Part of a small language model's weights: 65.3M parameters, a variant of Adam for these matrices.
MLP neurons of a small language model. Each row is named by its layer, matrix (up: input weights; down: output weights) and neuron, and shows model dimensions 480-543. Each number is 200 + 30 x the weight over its row's rms, rounded and kept within 0 to 999.
Before each neuron's rows, "fires after" lists the tokens most often just before its 100 highest values on Wikipedia text that the model never trained on; "fires before" lists the tokens most often just after its 100 highest values on Wikipedia text that the model never trained on.

fires after: "-"
fires before: "-", "\n", "ull"
L4.up2119,196,204,164,230,274,231,233,183,162,169,190,195,229,175,224,173,206,211,157,211,187,233,241,270,173,207,215,171,202,164,177,236,187,252,188,167,203,207,182,207,193,199,258,183,228,194,215,193,268,214,197,194,189,138,218,172,199,207,165,183,155,191,177,200
L4.down2119,173,211,219,188,137,214,173,185,177,205,199,168,165,214,233,240,148,246,153,200,182,200,218,220,214,256,179,223,225,259,273,145,220,191,174,218,205,198,177,198,181,153,216,183,189,211,161,234,226,199,191,210,159,173,174,201,183,189,155,172,195,218,232,202

fires after: "|", " |", " \\", "Al"
fires before: " |", "{", "y", ".", " the"
L8.up1049,215,204,263,152,178,314,218,210,241,175,224,194,202,209,178,231,213,244,177,257,178,205,196,218,168,214,164,218,159,234,196,180,264,154,222,287,193,137,192,201,156,179,158,168,207,187,184,203,274,196,189,166,216,139,196,180,236,166,197,254,176,171,210,213
L8.down1049,206,189,185,249,171,215,193,171,197,174,222,174,164,215,215,173,223,190,232,182,224,199,208,224,168,218,174,246,211,158,222,213,200,169,205,175,160,194,224,194,223,194,214,214,174,186,205,236,217,193,204,172,153,165,167,162,234,203,181,186,132,210,256,209

fires after: " |", "|", "-"
fires before: " |", ".", ":", " film", " the"
L8.up577,189,208,204,252,250,205,194,196,151,230,210,216,230,195,168,207,168,217,166,208,213,196,231,194,210,213,125,170,225,181,161,162,191,211,190,201,193,178,175,162,208,209,234,154,209,265,200,203,174,181,176,216,192,155,217,134,163,243,254,154,201,189,226,106
L8.down577,236,154,210,184,229,188,130,256,235,238,149,180,274,193,130,201,179,191,210,181,220,191,204,186,200,198,251,218,253,262,247,187,236,198,199,157,212,253,219,190,249,188,185,172,162,198,168,176,193,170,168,225,155,173,206,192,247,215,211,192,219,204,177,236

fires after: " |", ":", " 0", ";", " (", "|"
fires before: " |", ";", " 0", ")", "–"
L8.up1750,174,152,180,231,174,145,194,157,184,212,225,212,228,207,196,214,237,152,188,230,170,208,217,227,232,212,218,225,236,143,199,177,159,201,176,180,205,161,165,198,145,188,167,222,180,199,192,182,228,140,208,236,209,237,186,148,197,256,205,231,174,185,240,201
L8.down1750,201,215,177,178,239,196,187,198,191,234,171,162,146,137,226,177,230,179,203,154,174,152,181,204,179,211,172,183,163,197,155,169,177,222,194,197,214,168,207,185,172,207,185,156,238,200,197,232,215,205,184,191,168,138,199,248,226,144,217,161,163,175,205,177

fires after: " |", "–", ".", ";"
fires before: " |", ";", "."
L8.up1949,197,175,244,241,248,206,204,225,213,185,172,198,252,191,205,223,157,174,176,107,152,212,207,172,207,206,180,184,156,199,196,201,196,146,216,199,219,149,215,169,206,244,158,143,136,243,170,194,262,192,213,187,196,255,248,222,247,212,165,187,205,179,212,210
L8.down1949,230,207,217,166,169,228,219,231,210,224,174,168,222,284,143,218,185,198,222,194,157,199,203,178,201,202,158,239,157,139,186,193,209,223,248,182,157,199,212,267,189,165,219,174,186,166,194,197,231,215,163,213,211,190,232,199,208,215,187,237,208,218,229,210

fires after: " a", " as", " first", " became", " is", " third"
fires before: " of", " in", " |", ","
L4.up1414,222,222,206,194,189,177,199,162,189,236,213,253,184,175,193,196,203,238,246,173,222,244,146,218,194,180,245,213,167,210,201,184,148,161,244,243,133,163,147,199,192,230,194,201,226,232,248,179,162,206,188,240,223,207,193,198,199,236,168,203,173,251,244,187
L4.down1414,226,146,222,212,197,232,187,230,188,232,153,93,213,213,207,169,221,228,237,186,191,240,244,251,166,199,191,245,216,207,222,248,216,221,149,206,212,232,195,192,170,213,199,201,217,144,156,159,195,206,187,205,212,192,154,187,213,169,248,249,192,175,173,208

fires after: " |", ";", " number"
fires before: " |", ";", " 0", ".", " —"
L8.up1927,205,172,179,172,217,203,205,208,202,268,229,175,233,287,224,179,171,215,245,190,229,236,206,251,194,196,153,191,235,201,230,159,207,161,199,225,143,176,184,191,179,188,227,194,231,151,170,189,142,165,167,237,160,147,207,189,192,221,142,214,228,190,189,217
L8.down1927,199,232,159,168,194,260,236,207,192,239,194,141,195,164,208,166,228,192,185,165,211,219,192,182,166,223,196,188,164,190,184,191,181,226,160,174,198,150,224,212,206,266,193,180,191,200,226,220,218,192,177,186,220,230,236,210,201,244,219,240,175,197,264,216

fires after: " 1", " 2", " 3", " 4", " 0"
fires before: "0", "1", "2", "3"
L4.up1406,248,148,206,244,184,191,197,239,183,139,207,240,235,208,210,224,211,191,252,212,179,247,270,220,157,234,266,189,186,219,218,241,202,184,240,240,166,158,182,176,242,196,196,181,182,224,171,267,185,224,175,130,186,192,226,210,184,219,214,193,161,233,239,162
L4.down1406,174,215,203,204,239,185,227,218,234,216,175,169,163,216,218,199,151,254,199,209,262,247,208,157,201,182,165,188,175,209,198,166,164,188,217,213,226,275,217,230,209,169,227,245,217,164,205,114,219,152,204,203,189,178,176,155,199,178,202,258,176,179,183,238

fires after: " 1", " 2", " 4", " Tech", " 3"
fires before: "0", "1", "2", "al"
L8.up537,198,222,217,198,194,217,195,217,129,238,181,189,219,220,191,223,163,169,229,147,165,225,211,170,259,185,157,242,238,193,198,179,249,205,192,173,239,233,154,236,222,197,167,197,206,209,174,207,213,169,155,194,180,123,242,247,213,215,169,217,142,183,210,225
L8.down537,196,202,218,215,176,218,170,189,250,221,198,176,201,201,176,173,220,206,215,217,215,212,222,182,173,251,180,177,180,205,181,236,208,208,193,200,165,206,230,235,191,233,206,207,260,186,220,192,212,223,215,218,184,193,172,192,205,204,161,144,163,246,202,243

fires after: "-", "|", "–"
fires before: "-"
L8.up1221,248,215,175,219,223,224,269,179,207,168,225,184,150,217,199,186,242,150,198,233,219,262,149,198,214,169,175,130,245,186,138,233,216,158,228,195,234,219,181,173,233,197,160,259,242,208,186,217,132,171,190,221,236,126,240,219,202,224,134,197,227,180,198,203
L8.down1221,194,146,142,225,138,221,238,204,184,174,229,232,192,181,168,210,222,270,235,170,162,136,201,165,199,229,140,208,195,252,241,243,194,169,200,221,234,232,206,205,164,226,212,188,192,218,244,175,222,207,133,238,179,273,201,246,208,198,166,196,219,179,168,201

fires after: "-", "|"
fires before: "-"
L4.up731,170,227,231,144,223,159,173,188,181,207,161,180,223,207,158,228,167,188,193,233,241,199,174,156,216,225,224,259,202,209,236,245,208,198,168,195,151,211,211,165,212,176,224,238,188,237,220,194,251,206,243,225,166,147,216,217,192,170,203,195,166,164,196,178
L4.down731,198,194,204,190,208,213,255,179,211,245,186,209,178,187,224,181,179,214,220,183,191,148,172,208,207,204,155,225,165,174,228,177,161,207,184,203,197,236,188,196,225,234,218,136,208,236,240,208,188,263,184,192,174,239,189,188,189,220,175,266,231,258,184,186

fires after: "|", " |", "Cl"
fires before: " |", "ify", "%"
L4.up1001,250,251,148,180,221,249,196,199,224,203,188,201,156,213,203,190,159,252,229,227,256,266,235,201,214,188,273,141,182,234,215,266,226,210,201,256,217,202,132,233,179,179,145,191,187,162,211,241,207,150,181,163,167,194,183,189,248,184,187,188,161,194,174,167
L4.down1001,196,182,252,186,168,165,244,238,175,258,189,198,274,155,215,275,227,172,168,145,182,185,137,194,215,193,159,218,183,160,235,174,196,186,190,123,133,213,259,206,204,219,246,196,183,206,191,204,215,197,185,246,201,188,201,184,191,201,224,179,240,179,234,197

fires after: " |", "|", "s", " Republican"
fires before: " |", "s", " hold"
L8.up2027,218,197,215,182,152,210,210,192,196,153,181,203,225,198,169,175,235,201,211,238,203,199,217,168,134,227,203,168,197,192,238,242,219,185,172,162,256,228,168,189,200,252,181,224,176,226,214,226,170,206,179,166,198,208,230,212,196,145,222,171,224,192,153,194
L8.down2027,174,161,140,186,217,228,237,176,208,215,224,157,233,225,222,212,170,233,182,180,239,118,193,237,239,183,182,192,244,221,177,183,204,177,192,275,163,177,244,145,173,189,191,191,142,226,175,229,211,179,198,244,214,191,232,185,193,189,179,206,201,208,171,193

fires after: "-", " for"
fires before: "|"
L4.up1276,173,197,218,246,204,246,197,282,205,256,166,181,185,232,172,180,190,235,150,223,204,200,212,136,204,223,157,173,205,187,199,187,113,185,174,181,214,175,254,227,229,203,129,188,213,206,155,149,222,234,138,215,179,170,214,210,185,161,212,179,187,165,154,206
L4.down1276,131,193,164,160,154,147,185,200,185,187,190,207,221,193,190,258,214,124,264,231,228,181,203,251,222,198,173,171,158,189,174,196,187,236,271,217,163,214,202,210,168,208,199,184,166,274,189,218,194,235,229,182,235,203,160,204,208,178,210,178,199,175,235,207

fires after: "|", " |", ",", "  "
fires before: " |"
L8.up1042,210,202,257,167,184,243,218,260,218,218,182,185,187,194,188,223,160,181,207,238,190,177,272,174,192,225,160,220,162,235,147,194,212,264,228,153,192,173,128,179,239,173,140,261,176,268,180,179,169,202,183,185,191,228,241,184,213,159,221,196,189,216,231,225
L8.down1042,149,226,195,223,246,162,204,183,215,128,219,219,192,238,198,169,242,185,194,210,249,269,215,242,251,175,167,195,196,231,210,192,214,215,181,207,192,202,251,169,262,183,193,174,206,162,173,202,163,199,179,207,191,142,145,194,230,208,209,193,146,238,262,189